config.toml
n_layer = 8
n_head = 12
head_dim = 64
d_mlp = 1344
norm_place = "pre"
positions = "rope"
qk_norm = true
bias = "none"
init = "uniform"
lr_mult_qkv = 0.7
grad_clip = 1.0
MLP neurons of a small language model. Each row is named by its layer, matrix (gate and up: input weights; down: output weights) and neuron, and shows model dimensions 96-223. Each number is 128 + 32 x the weight over its row's rms, rounded and kept within 0 to 255. Numbers have three digits each. A neuron's up and down rows have the sign that makes its largest values positive.
After each neuron's rows, "fires before" lists the tokens most often just after its 100 highest values on Wikipedia text that the model never trained on.

L4.gate430:142124087116168077080134137186077171132101139114136136169081141119139165119117172138135153136110091121118143104135094145176149116131232123167076109105090084121129083139093100091129122140111163118118064113124142161135131140102063101156044095111144126148108066164128113143111173149145116104097123117085119118121088137189057198113116129126183130102166102080112128096103141078189138110165
L4.up430:142184176124127156124175186146120176114099149148093152089114135160144116068140107115076125125159110115108127117126107128136168106066149167088108118203124109143105155103165193156092147142128138130092116138144123123131106167157163069090116104148119159058133136109128182108118150145108125154116138091120084083140113148119108244136124144105183077135046139119164143134068144129102070095087
L4.down430:126153101106115070127083075124110151145141121120114102147137128127125148151115119166093131124145198129119111136156066137135164132169155128148100140135113136137145114123144140114101096149112130186109113150069090153134118187165054090191155145144109147148128077043110117057137140109132159143168094095118077144126151112105090127125126135116129184134151106101114114176157169086094167095137
fires before: "\n", " |", " of"

L4.gate406:067130096132143132148125159085121154126091177184136108123154155104106118089138161096132158101113101099070143153093164148084130111144149149143136126158159133166153165185150098171170118126100156118149145033092115112064052134145102173144092172110133081119102117132119134149158137074124104118139111166135123190109120104142148144117154088083107114122159099164102126123125089134092143139193
L4.up406:094085146152114111138126159136067200056110133109225061122097133181139118094138124097154107098157091099093177086083158165132111164083162180110167073160171068180157098136099103098127084118080115106139113116120121105077118142163124138110075151114109111108111140088093152127146160122071183144122121166089109148087081125127128187128116091158130072165143119160108153208184121098091143130172
L4.down406:149179119119112193150078155092120072103099112168158139149134130066125110080170146099140132084149108095109116149126166120123141128088129125109104133095161108113104136152123081124162106196141135166139131126151143108126132123119161054043116165064115117099086167118116130069116159169155117205117154165120096085053146181174115179093125159079168112124092136201159134119129099103141132124078
fires before: " in", " by", " on"

L4.gate610:134098119093126197154134141109133128152128149107119152076136109105080128182152110129156198116174099124141099153213117120188143145087092158139118155192143122128167135187095171126091107129121114114102121154140141156094061139136111106077108098152176143184117105159124122124198159042143163144097050105164200132091153105128043156069085107105100164141114126170151142116125163105216083126150
L4.up610:127148106070086143157077113131191143116153113159115099081098112135088100148092122106108199116135139145148088151170085178074191121107028134118147171203135076108122098150108048142144133142112136067143169168129115035184160079100143144125112103122144147139157108179120105107090105106141076147091051095112205170113077092133072118109074138068151157080145122087097144144130133133111108117126
L4.down610:159128153113143124096109068174134149094121111123145163114107090066144171150092174170110114095146085154134127091078115152093114127080131121107130163120178170101107117086163136040164064102084144067141127085113092098081111134115107178156132112132216088139145151102059122083152080100123099150140115152075127158080096122100146114171149101157138155107127064153170147108151070097174099076126
fires before: "\n", " |"

L4.gate536:138092150070126159085195146148175165140137115143094154144075111157038118067136063166139121081188091133125175092173199076105147154087149158117154090162115103099130128137136099114103087125082189165136090149089162116127173119106131165109151176129129117184150047122095138113113103138100213145083122155075137125153122143082146189134159150097117148145100117123166132158176143170137138166144
L4.up536:094139121139064121132136121161151139207103093139110136090149137119168149114158091154134117114163172096093153111154160133095109112133111037163157092141117148079143117142119117092104159074113110118198126147110137091147103132134142161127138132130161076156178064136134147123111116137143190102151077083086118152138102185110131139197091130157140178097121117135157176207131139121174110116112
L4.down536:169126059184140114112111097067086152157150125011149110166117172159165158124135145197148127172109125148185184159096158108194114083109137137142096138090119123043094178045142180123175062158094138163141147105085110151126128158155111180067065097147111137121205142120158103154146116141130106099112084184180131119158093142111129162098096170141132138164165142141136119118145106094149136125130
fires before: " |", "===", "\n"

L4.gate969:118142139068153056145101160184115087139073170137119120090090115114085090114133148148151124132173173143124095100149101101116137130129164152150113148206048102148110118159145108144085142101108162084087137155060142081141089086109122115086150129112132138133159119135120129126130127092074139107111129165069152105190108100119092152164090079128136152112168114114177170114126131184139177124193
L4.up969:092094165196145154113136104157120082133170158147146088075114117119108129115145089137108113103151134164118144119195159120128120144134101075146134108153134102133107111129137121115084081136110162104136126160114062117145095102160104167108160118114115120131138123142122107084181144136156102120159104194231143178130099122087148084099111116171096145165163165069089141124134091172142114124150
L4.down969:127092063138149125120145163081123179144068146123186183166151123115101114083162123100131115108100104132106171066148070199124103132150163125163172062116149160095098082099116157185118103134142108095157086156115106120144155173154171086149117113112165191129162112066104119097108102160128141119151057118083181137123055144134118171127092051133130079138149207100143108126156153151137090120124
fires before: " |", " July"

L4.gate53:100155097127156083101101120148133107111130147110088091097102184154073119133115190136085207124023160119159149122158089093094112122100111165078115167152104141073108104140143104176185041122051167122152122107116087110138103137168161135135126119095140127134188104123163154137121188112183084095143169116194130098137131188113121143091097092101138118123104128039091112123125134152147148113147
L4.up53:111075170103172145136151159120139132141095050078078093089175095120107116090165168132142125145144097154111085164063102129076158116171140162075135109109144107150136170125164071070151185106139139160147131124100117151108086132122149180115073112097128097098113144121108114147080092164098164143113113108107142177122142168097158152146161124081115151210113129161113132073125094165086125111136
L4.down53:110174099134097113074136093098172173121226076158162148151086211122136157099141107086095097064044113129098190108130147091176139155118099167146199149143134129146117115159096166120084129160170128131105088124143096126111165117143161175152108098160126141109154136217162103124149108161167163118120140148179145118126119114119133097108169111105137136078193100170091116149158194104152131117168
fires before: " the", " a", " to", " that", " by:", " his"

L4.gate2:119116151133156076133054149102169128214151185168128098143156098136092184088116097110126133101118105137058077143147114098182083169205158138111114096151165122045138091178168107110168105137114128126132160096168171170147079165157124110106128135131134161155106112152150088116132124117108148084091159169121139091134169124116207150143161155136183128144151168096141102088104148133127149204187
L4.up2:128091121140121105133107151131160138176101182117107136146216151120101128114053110120154093106126078134156148124166103114151091155141146188054118172154141088099150083122114123196160119119098103157151195126091148166182097177155174144066103106119148136108127123117141120098082106101190173151124144146121155124132118096122105112163122162097174106120147143124100162043113175149143127071173
L4.down2:124094146120062115152123161111184123143124078159128148171122085124158085134065130109119068150176123110150106126131110098057120096123074108106102132194124137176139143146172132169146154131094132123108162114134100153217135086141115186209095125186102140076172117202104188116108140130090150111149109177130073130102095144119130144126057157157152124157068172155085157108080129133094112101118
fires before: " |"

L4.gate867:098139110169173117150165133138125130124178177116112193097114129092146140155149132123095114121105191174127121126138154151110110162094113183112051116152134094080131155169122098158113114129143156125122148101094110122155057153071118181102121220142100149158080155187130114090115109172081121091118174183113114114140134092127129125055157137114090130116076179118166147084086141185151150136125
L4.up867:109160138152102160128138087130099163111176175150084167123178101116080134164167069112111153191102113117135129152159172092164130123159128132192157112137154150126142119141086153129127156126133150132138187140159134151061155089062120140072110208170178083168108127161151172164148100154142108163157169173119172168091100072191087113138181130165081179148175155172111115098133188143185141124056
L4.down867:070094167201133101105120110143136112140053137129138145141159121129146121114154094096125072155108102104128172136138120075101157103095122150105183140080094133114155203078157094121133069130114100149162126150141113101141132124131132142153159111193139096146083115023106203121105108159150164107149126086151183170075056077140118130154076114137126139137120119175147152146180094153122182126145
fires before: " |", " season.", " season,"

L4.gate1056:106149153150137109116128152114163159112112130081157107141158107143153150099139147167106170125113072085185083082194179130175142143162145135180107126165057116108111093160083149099064097135100151146090132123108148157074073031126074147145114150125180135194146130164158106144162071123128108062113096133116140107143091121192078202132110125137148163149089115067102087081146113110135132167149
L4.up1056:130184064074169122131142205173075153156134080105148088163133116110150126081141112123123127132192165165106131178144147089098142130115164116100087167125158150141185187116159158107086147056086143107111197165144116143140125133117123175143189082173113104103119141110133119176196130111159100135103142137188159099114064130154147100161154122124113091136119143200098139153141146093120118091038
L4.down1056:094075149131121104116184177174129193146141118150133052121159127160168125131128210109047095114146133155081086148167127151111138155123101188172164154119122102118107151209112087132127164115105068103107100095144143121178118106078077169105195127177179147129114179140165084110136122114070115100130149135125100087156148091134108148150162164102111131176114155120149103114131133162112209157119
fires before: " |", "\n", ":"

L4.gate1172:095153200182128088149099128067150165138109172155124087133114116141083075145159083146114125063109142102132158099106154118154146142142139101100160096165109110177133150180185124121177055181150109145134094082133177084087137163179124107140069145116095119127086113165132184083152141146136178134161172140106200181114128145064119140169152127107143115200117114143146083155148112133094114159116
L4.up1172:076055099140156140110135128073115166082119080128097094179091131113146048131161193103126162125104138114123178156154103139081099189167139163117130148135108116153116042123103182147137015178223132130131095097127134146085134162224150134139155190153075168171063093164082149100153126087127135121102090133135136187161135179082130159150175113135127120124062155150138126124146196178132195104114
L4.down1172:121171103156088114111120146132193163142122124112157182094151125154098137118135156116131106124135139123057165129132125160117129168182152134132136118167100071192135075146144095148127174141105118154123110187172151174152147095073135140089146119122166123131104100200165107152122154064151150132081178152102111096070120111116107110124071123187147114114135182156139160119132188107106031109146
fires before: " |"

L4.gate503:107109166105168102114130154130172126093144158122137178134106096172150103091141074123118111138149116167137138120123096090131125226100139154126159159133099184142127144133090134150118164176093110129162092129151144134167125059129165124104026076110122120094149141161117123123097110111153067143184102099130189086148095113098131144162133133170154163067132162159042159085088040138125105113115
L4.up503:114165068119118167117137148123021119141137089137170133094155149099127154139127155118122117161075113104122141109102143156158140088123108117127125122128187100160094123121097112111108181101153140133167233116054136134084141130135142165112189126155136135135132132139163129173096135154113162163063127121052104133137103115125124100139121108136162110114139122103212144124134227094163103120115
L4.down503:027098119143115147147161165105121120101092120121180148158146163106125129120160174147157092088171118102161167134052135133147082212176115060117170108131149152116098123149058128130100142145165145190171206157120151102155198106176224097134141113175129137113075124169121139126152152133105110110123156127129090083167155145124124088118106130102119136119175231154165090153130139123110154145123
fires before: " of", " to", " in", " for", " the", " by"

L4.gate793:060144071144157151121146210125162105163121096176083110159114122148138115113151112078101124103176137155117133106119150134096112056078114122138146128121076126037148190157109166140133075141148147149131111130118098141128147122125150185132120169146101121167161137145152136112105129167080180103134152135176147063124113065042145138205121120105029109155051121086162119138099116159084150143127
L4.up793:103110098128170151098149159084142155165105134178146149133139130125111169193124109051141083131224078153202146154153140129122084101107106145132125162132117137164136118141117144170139165119138154204084171206146199151077064165120179149126092154150124110141103111134152156153148112123131140136094114144127175101101124109066132171163165125074139102148159024191203139167188141169142140102103
L4.down793:105153171206159091053187103138066168064116181077123139106150143187086125126113110108140120128120162122085182093179127177092132176136127167169089096123137180127122148064115163155137125105128128124154127084154148115075140115075150132089146099179118122159077156101104158168123088222129076130146116103107081099128081185123101162209104154140137135121120100089063174115178069116149132101182
fires before: " |", " 1", " ", " Score"

L4.gate832:108186173137136054171150175117136091074141152117180182139158080104175121095145144196132134133127066140108147154148128122149144141117100107184080101122154101094122132160107082069086116114098144128154106033149156149109089125111118154165043184147131124203121167163114105140137139124131156107091113129097100060057086122129110127152185115085127099146126118109046141062135130119128151147122
L4.up832:093145127157101113133111123128127113223125102142137137130159135202095166155139110050153152118068106110169111108140119132164125092096067151101175149138082127122119127127077153138093071120164099141124113165127124143086106128060159135128101114132136087130136138149115164183101142156148134128131129211160134210118136069114089171087099082150111080151182149139144082151099142097175116118081
L4.down832:141113107122165136074124152105079154143101114148113090113119155061064112117119106164158167109138136177145153159132121118125152138095122160125114122133136113121161113112106162122139145100100090156143129174132162155117114175149191094111095108220123154132077106089129144176118137138088168200055120102174152168101119103115127162172109144093101095116139120126143127072070117103177093095129
fires before: "\n", "|", " |", "|---|---|---|---|---|---|"

L4.gate784:072230160125136121116161160166090085079103149156155130109168159111139123111092155126107129081155105172134120170168120087087088107112116146151057106120102102153099129202091131117157060101102171140086136104082136120129121130199097135171099156128114130153133197168119198138186143112144072127111127131136141110142104134128138193171151138114096113132168126183147128186125098176116126155115
L4.up784:093160150172157110151167118151084060135120105134144163076197144139086079144065126141121213104150108155121102213187138141105103107063112176127061089104079100118082152130095161154180119120106160163145124094105161092151133163131137158141173162138070128101170143183170140121144135140176096181107102150143169133116110166122102144167098182125121127151146093131135145141146112157104170087067
L4.down784:134175163169111132173203136139153070051100126110070106107223141123119087103124134125140104125195123113133117067158131215112117066102103110128106164157196091128150118169137118107123129109118143034115165046125114094128131107116138102145149178152104109103143131151145089087128088158141132129125176123135083138179133143126168118071149178104135185148077118113098161064149073173146201132157
fires before: " |", "\n"

L4.gate1248:100141108148145102145135130123136111089099133185161135169079079115137128118143194128136122103070130108128165143137145108166199138126187100129077145153095088084103136152115128061134162106089158077162144136155154075111170098051103180133141105140181069197139081201148107058118083102133103065121153124138111082118109130138150149078116137125141133144168126158067156116170088146104180184138
L4.up1248:122136113156120093183073190136142105157122130087115111099188097140163178124152132117086133118110103123150115161151140144106171188115160139194119083137089057101054100152137106152168140172174154114123122148096104111127078136157078193133152169057053121187166140174106127109155129143165141125112155169091091166157125137114105133161178097118149191136102160104126160112119162193092105140157
L4.down1248:131134141093146071103132145103155181130142175133081101119143137133100151162083128096097129133132139104109151148112185165123081102115149170096134105157088097084045151003127100084136137151132194111138106109126152106118138071083047090110102118161107121136145126041186134079118092070131099130149176165138121097100135107128126104155118131113136105100108112123105149131072106122156124140117
fires before: " |"

L4.gate755:126074110079094064133123145154152178101137088094147145098130114154086126087085116129150146157138074119076108185136157121089126122055115129147137078115084135111113125130181121154072157089149099081169090090098147180178141096116103125162090120134128177179104159103119120041082084133096179166150121087134112133145157161159170101109216155099131153115146183084124139089153110161142141127163
L4.up755:099109167146118101128185131109085105108165092170150172104149137114126188148188089082138124109166076075195143101130213133119133129127066138121096100189157117139120110133126100112117146170123081121160151117115154173102128154103155128073120127114159074187193100126106134068118081148129143154099150124136122105041167184113162201147157119129109101120127193177171093101103102111125106125082
L4.down755:153148117143126165092091086167155189131153123111131096048113162158120178106142095142098131189139122138135147158100130097188142103150140118120158182103138128110127149025114154145117105108155116167115095109124128159110123091164110072128133129134121150167088088037120160130131123115073102123152111094154141106082136160171136124095206139076133152135137131119161089141162141084140095165096
fires before: " |", "\n", " –"

L4.gate419:141145129125156142141137183165111064074147115150180119141119131061146100114165132140101119131135105148162100145185116119139113178137173100165133110144134119116171165138137116087145087116074164102103117111161145122081110086118101154163127144157110122218142185138172119110141143077161165133110094091177185107097132114171085122142159124075073110136097114126072163107162125106120135123142
L4.up419:124096134108128119209108117113121063088135116112134152118142118123090094144098132138108155094120164116101128194164151086095192158132123143115106113179080112185129188151146128180152165163098193073137102105090157193116109120090133174087148183146103106146152125131187130092205114106130162175170140188166074133154101063133106110133091141069087186126068104114158134072171122133111129145211
L4.down419:117135148172094130126113094111118154150165114161105100146106095150097161120086160142139102128074157128137132141106129113114123085142118125100106115120114148142104103000106150124173138116145137113135138154108130083128137147136093113111087052152153138107142099105062184135093129125107111101117102128107087154175176181149147171101139161183116147093123130102166155155133124134111101160124
fires before: " |", " ", ":", "\n"

L4.gate1025:106118174122112137086111137074150101146192166168152098139134077110118138159102133156079225132101182176098147142136167122163102111133115128117095137139163140060123080162103136152156138168063116093178207080101150150169059149168109136151118149130142138194133089165117152115141155110147126089135148138116157107116141066097090157145127079104190186168082091112114162117150123157130068113146
L4.up1025:169045207146127155120158140150113143080127109177221029082104115103064101119129064103100120130140115117152203145119113108140153150136072099149110159118163115162143124155146193162161140153119129102130182138125100146145106140126168123101163068120145145157088162193076138194145150124148120174152159105113194174147113112092114185137198132100160171132208138144158183093179166182068111124155
L4.down1025:096095142095133107143144128151117083089153138135112091107131139088110155141100159094129140127160069085171133108114180137163121131078134107144198144137148161139156156071135074124092180125122115071181143109081085116147162131114145140130074146195145083085134136122104122124146104136097139143123117078111059144034093123137185085124119132092139175202127107153153153077110109090166133041116
fires before: " |", " with", " in"

L4.gate541:122058098132179146164178170158082122125161148135185086091145101145127091165129137137098143094077144176124065109094099140125131175089112103123085103095086156135112130122099176128121117129135087098107061098143191162120139201109120190151181121126115150124138145115110173137162058144081120101075086149124179085145140155121143144213124117164133152138136074087084108136135168088135099138127
L4.up541:126071106173126102172147113113143106120078174120130083106107086127108163194104149179119174059127136160088100102067116169129090153127101091145092158108101138147141158102158156126104116125126091151144147125132164188129112134140137075120103122123149164088205093141131125139145185135123129129119114099136151107126092149085168143136168147175168152160156137075111104165143163070139127131151
L4.down541:134135095140140087055108084084144142112105158205120122127116081117116192154155097149152093124138134107147184139157132102110173122138166080096184145145142102091116173116108184174147163156073090149180131086135138027116139098086130146057093099195124129051076086168146091105096137100157070090141151102135150098151145183132138092073109102154181133117097146172131041079113135152080121138105
fires before: " of", " in"

L4.gate1139:122138146093084094171087164081105143115134165097114137110118117124107166117128129090088155150136137145105063244109143158142158147106159145102071118138089102106148123147118162110204147112146128158117126072175120138135074140135099175177146094102074115113126116182133161043147103171141122140091162156155127077176128124150114120137106129086125116160082114141114151076121108171129055154099
L4.up1139:118085158129133053140109210090084111149134148140132102151097107130188131104104123078093175133126152146156123236122172118144162168111165105167118140162116092091100096176128147119217110126135111114163124046178095077164065126170101137144131105110090080155087115143108134101140108153136135098156165142150099094168162089104121132095193126094098147106109135165097132070141108168130085140121
L4.down1139:131164131141133108109152096159148123121145111088107119116122148168127133110158109110129197169124154115135117080119180154073132144077106133104176145130110144131119134000097113139105106143125139114141133095145129136116134160147108155092147129101115100150098127053066112136128142131122152119163155116131105098126113115132138134138126167131134128165133158151139111148109145108058118144058
fires before: " 0", " 1", " 2", " |", " 0;"

L4.gate632:119105068132104095101138152070188180125158161130095156140182103073092114130094082120113071107137208171124157100156122176172108175116120150132062126184134149144127138190112130130115129123115208148135133115103157148114121084107134189106072113144085063158109147206167151127166091053190150124044124100138178065100108090130144143133118180059087171154145080123188134160110138132141068143128
L4.up632:145115141072168095149162152163097085130131157113128156209096057146148120130118109048140105165092116082151071171166134114124117087110153084100137146117144199119138089146149162145075129124089089157091200125131082062129105118154117078152170169119127101114099083155129160102173093128126082130163114134120112163191112127079102133138035092104072078167155138141174116107146050151100163137075
L4.down632:113168114127093159120146106132171144086120104100178149082178132154169148136166052140122135079122121073125098137113125180128146181159108109125193132124083155108141161138117075171200079164177125188147145137104121175174131112057112161099181125148151166133091154095236100085120085146139160094144175173099144128129110116145107131087124183095154133147138151082104157113148152151142105121125
fires before: " |"

L4.gate302:117098100171152087128168103110066098120110184128142149132082102201108154124080105176137101159128152159090090169098144145192069164087136163157106058158115101139104108140130199144162139121166110143127108115102147085147146186130116166160112176120127198114075082150089144128105121083068068119080128147124159140146126122111090201160166157097135052129133082140166103065104128147128086130103
L4.up302:155099103107129120101116091129165097130108173058163153142112164128096191159174107166136141198152086090172104127153170102165133143153103135152138065112116133147116126103168081124107101165110158188142112120157084090172148136110127178095155180149164114168129154108166111090194108164139154149113171174204156148128115165139106148186108165148073165140108096159096155180169087165122137118102
L4.down302:102073148149179153130186091101096152092152121114127152105123133103155166144089108110163056133156140067122184133156098121158122107131152166101094149128128156149102095142148176100119137148141090182151110164124192132128107169177149102113045108152103162084120155170169104137139072068109126078138129101137133102071116114135104207116100128125144124098192151125129147085109118098115159064104
fires before: " |"

L4.gate697:117155126126176117195175166141168138195125176157132083113127107093129100167156110110129150147170112146147038152152084140120099196105101159119080147081102138130115165167132096148140183090090163068098063114100167200086152124076121115120171148199091112144147121173122117164138137106145121111148123148138160096119132116118130080094117110115132123106185115161160197094184090100140133155135
L4.up697:151185135133105161104127159175163087136086099196130037198120083095169138146126075179129185164088159138140150150136122147144149159097156108112098155062085169119134129142181149111165101117087131150145140138138118159174119144139062085122215139139135215105158161119173158139182131123128140145182098109175119136111074141145097118082146130169102092162156127099107147134228118194133153177075
L4.down697:159152113154101147055083156109136090142130126206138124106135118111184134084113132160145107143114118191064089147181166063084161113138124094136120151140114146085120129080065153150213107104097067085186114113117159145220089153075151169080136177149192170119127211129179122148158076146122124131125071136084105127149105157178150121046094119155119114165115170128149147176145083119169086093152
fires before: " |"

L4.gate290:051112106105144045200135107085147165117123089135160180136111105151112088115096119095153158058199113193161106150119145167161086133155121145102123127175119123163093137151097152124125166122135123114122179147090130084075122157107209112182090116142064081117125092149095175090096111157107102136054147142111133128099063103149120194167124143118134100161111094142112186078114155077066106129126
L4.up290:085107124160143069064145120115062131176101161169156091105158166128178126134131149126109144104113138164120122143094133109126131123146125105095071144159149126147136191119146149225097146142189062094072130125076157165091156102136085137131169121094149142111105121135086115137134142180127148083186100127171110102156122131147133102115169096118117193125140081131142103142107123121135146119128
L4.down290:118096124119135181177076177081130115129091138090133165075077128175164120182111104197120104151112104154122123149136137116105125231097183112079159086095111078130137126079130135075129165125074140170096113120131137114113130146160108110138163051174117132116098146082068096134090095068072113165120117118124157095121132145136110113131118114133083057090149133119112072147137141100124166173130
fires before: " of", " and"

L4.gate543:060117134129118164111111151142115131070128110140104142122177130133175093118069102087133104145156091161134138201095108087166110125128153114114140093093146117137132134142113091043099167116120127086086135182119118116069154129133123168141102153150125129140069114122131130183178065190103088072091155125068114088086136106169103089123122142123169102162198113111094090090147157077181135142183
L4.up543:136123160158122155169070053119085112143050110058187146079066125101151100138106072194129144134160166113150091097153089105149190137154108118127152101121165122192092175118143077079072143144111174140120119159104139165113154176136149123140130153124116041114156174142169192138169109156116133171106116157139117131131097149189140091142198168146133170085151117099115129126162125110189101115192
L4.down543:105008144113112094126143126072095096136143155133167122173155099101134137103151193140118143126123090097138073126088132125112152109169141155129137114140099110137095144142169166154204137150050103175147125159134135131121129157154149040151082142094184158130144099113188062088116161139117131149120121157118134155135122073111152139110193152153121139107139105119189087070153099102165148188109
fires before: " of", " to"

L4.gate991:081147112081126146068148178151148170127134129113124125085114117087079115119073102141095186157149143157135137090191187127116155132153175122118048132123090015146109144166149110151119130106137122161195068150107137126100059132112120173122118134137122127178132120204083159120156141081132127154049156134103189122108127068177143171158165133105115126160126116118081167104150158210116115155172
L4.up991:078151149188168121157114172108115094197128120127180076078164117138138135109125135116151111151120105146089075151114074093162140116099067106080133152096084152104148103124177095152146102064126117129080152084089127158113141087129102162119176176121111162140205149156134155146168116120158141117169096125148085135111173132103108078202139102169175192172177151134107182075152114104138176137128
L4.down991:114087112125128165133094180155113104093158103144157146114168154064142191192153148179115131088082124137124086204158085123133163162113194115126145133083220100121148139000114131105130133126125115147133164139145161109143150139139076158115156140155165148099099119089109096094184056127168116131115140098143109138106153130083148136136154147117150147166159175163107094147093053149153106173113
fires before: " |", " in"

L4.gate1034:189127101137179108166165128176143095164123095168131080115140120130084156143170098143130134110125174179171118208138126148144135141158075193114056072102096044147085161162155174106127207090113130165161119084135125109089095149135078157177100138112137121185126166150172082184124103125122136141147153117099165168192103111104122080123121150082112116157121087097147126077105079207109187145102
L4.up1034:130108148118108177138127159164209079151134093115119124117130077173086107156147084137132173110091173142132039171114145177132154087189071149091122090104187087099072162145139154144123119126124122152153088094133149100153156143144048111092146124115155120162118138116145071171109092163100138155070172122040165152155114069061171075116149087137104150127099138056089118135064110156132142157151
L4.down1034:077140134128113094072068139034107198150135121092126136136101077141141156114093172124135128109118122118121089050142107080111116145109160163133131126169182132088123151149105137165119139146111113113100091104129099125139121126145088150155118099138152139123102127091084101111106120127169143112146121097135122187154064117103102163141083091116160146144177166083118146153140139089177170125149
fires before: " |", " and"

L4.gate152:118113133110088072114119150103097136083051152149063145129139099125146059175140099130105101113156117163086130125118128140066144172077083080171156125149128176091112098173118064048125104096100129105116107080110166160104073076163099104140151119132151160133117163156155072181105108159175130115134165126093160095074179175097119138100134122075098157149110124162101110101106138095110179116142
L4.up152:135146109148139145177169130129097158123088086143102156098156073178205154113095162136076156171156105134091165141159100146148100134100153115127205116126111129133164075144126098130155140084087057078144146114118124068104147100144147170086197157148147122103170113115100123117123152112110105201135080108128083127098091173144072178134093127135160189160133126131085153139157164176123121086127
L4.down152:148159107164135153139111129163095146093147137110153160116127139148082043138114120074137164128117117099118164133162017122155112138088200085121131121109165093142082113120157128095116106183137108158185128120086163113142178081162143112155182097099091092113161118176141161156150166086083086158136129128114153133065154156098152173166105150114182088120051125130144096126177114152165097103148
fires before: " in", " on", " at", " by", " to"

L4.gate714:116085107151175184150130161093088145135119130138155170135099160123110164091159128140139118136134144140132128173157214124127150155112117102175123152178165090128165177178106153133117114112110188165131121160164121147126132173143134165114080127129089075139132088176113148144180120168142162153133136117128153128104078126151130137189140177089105110117158104169133114064140121124170097130108
L4.up714:127123137152188101142085146151142163082142143195086176046151166080112175184231178135126141120106120114106144138146146081164124161119102136186088156144124170160117095176161139133144111063184122157106137152124085149135064201116159146132144186093100154177089146191140180105138149148141163142142109122163166151123144097114115121153129116105107147158151145132154104120156130175107100092130
L4.down714:104128136168072165140143145144134149091135105129101080083167106141166110129130092058118169111157103126119100099105153130116117157129069127117124111137125143098164129000099097106116141091126148118113123141179165123105150120108146137152136134165143112118119119069120070142109134100152163127137170121072124074138141177157150083121169119148103082125127123141073133080131116096102205124119
fires before: " |", " by:"

L4.gate618:098162143129133111132153184054099122113091199160134146176126075164167140136152184141095065125122197075102117098097124114139160096091131169201090162182113145077121127202138136133078100087187134195122118116155116053145192123106075109123073124160121061114128152161131130099084133110117145133127112163201174137181068095164119123155101116109148113110163110121146100118115093149142081134108
L4.up618:079120114094193137156162136079090187163162105094204182191138148093126099141156165115118067129113098143097105134122155146100087130134111080152063139155080055122092123127164098153094214072101142090145095191151146115111151153119083137131093139183129111163101116120141097123146079109126099107098141110182131121103102102094201115147090156108159062104145047160159098115187127123120117125119
L4.down618:107161110091123159117144101138130130156116129101132130160160163062072149082132132167192129070090146115123127133156089158092111101190087128123179135151124125136144124086151164105139117097109116079112101101164140103112125125114159185147124120138113108182173096111098142128098075151112195181177115111093176120146128086090082118069160123098153177149111138155126164129128141083163133158167
fires before: " |", " 2", " 1"

L4.gate432:124169094132134120075127143116162131149103131133106135130138162145083115082125110154106154130107144073098115114136084077144111111119123135121146126019100156130163120051124120178145110095110116086159139148090125119206144130114178126107100172134123101128127114073119137148153098137158094102138144205169172080106106183139192119107173123164065161101191151120118133146106122118128131087137
L4.up432:118106166071127139142139108130140096124151159090149194109147135136114088083110114189130108129148079125194148092125147096117175127089112153112115150221148165185166155184150147101150112157073117118175126137131122175152127167161184121185147146114109113159124139151118126098105127118128194160151170147097135115103107146160149158121098130128077132121117126206109153077120126137155118130105
L4.down432:124151126164094127097123181140128171155148108140115057087126123114116148145166142104129116138150151137069115098159113129167093091128147165113114123107121155063100122000081151137132096128114119145151150106145123179114114115108079101074149142133093119157136106085098125127162152134129111077122097167157149132125136150122136147146129132128132130153142108090151106154096123117136125145110
fires before: " |", " Division", " –", "==="

L4.gate702:066146151150132155133142178140167150115127119119109175074152062118159136084166166159073155106204112122163159123147197109118161151112146145169071091141155101092189164178150107063069181092107124106154127161086092152145110173123167191130125152107060177123159113229095142145128107117131147132117108088097170139120127106095098106147212118063116091132128126106079139184154140101115142152143
L4.up702:099123102125132140135116182152097124181145116160115111103153139117169188132132158153119095099065107157070136129116093195101116116146149156092039111108131134075091129136144148164125204108172184106186184139097097108141164167102097132161136100153106163145159168176178078108112098124145115118147129131086137102184121118104160106142142151139189067113070165153177112113134135105138128105165
L4.down702:140099140119138114163162095134138143148099111117130123181124198147170112144146117108139180119074154137096184067148078131119141084092176107109165105114089121150104070029130135161137117162111113162125097155148038150150151129107147099152107128138150157104139124089123150170159099149107149081150113140154155122072171102106100151117114189165086155098123128185090163107236095115166110136150
fires before: ":", " |", " the"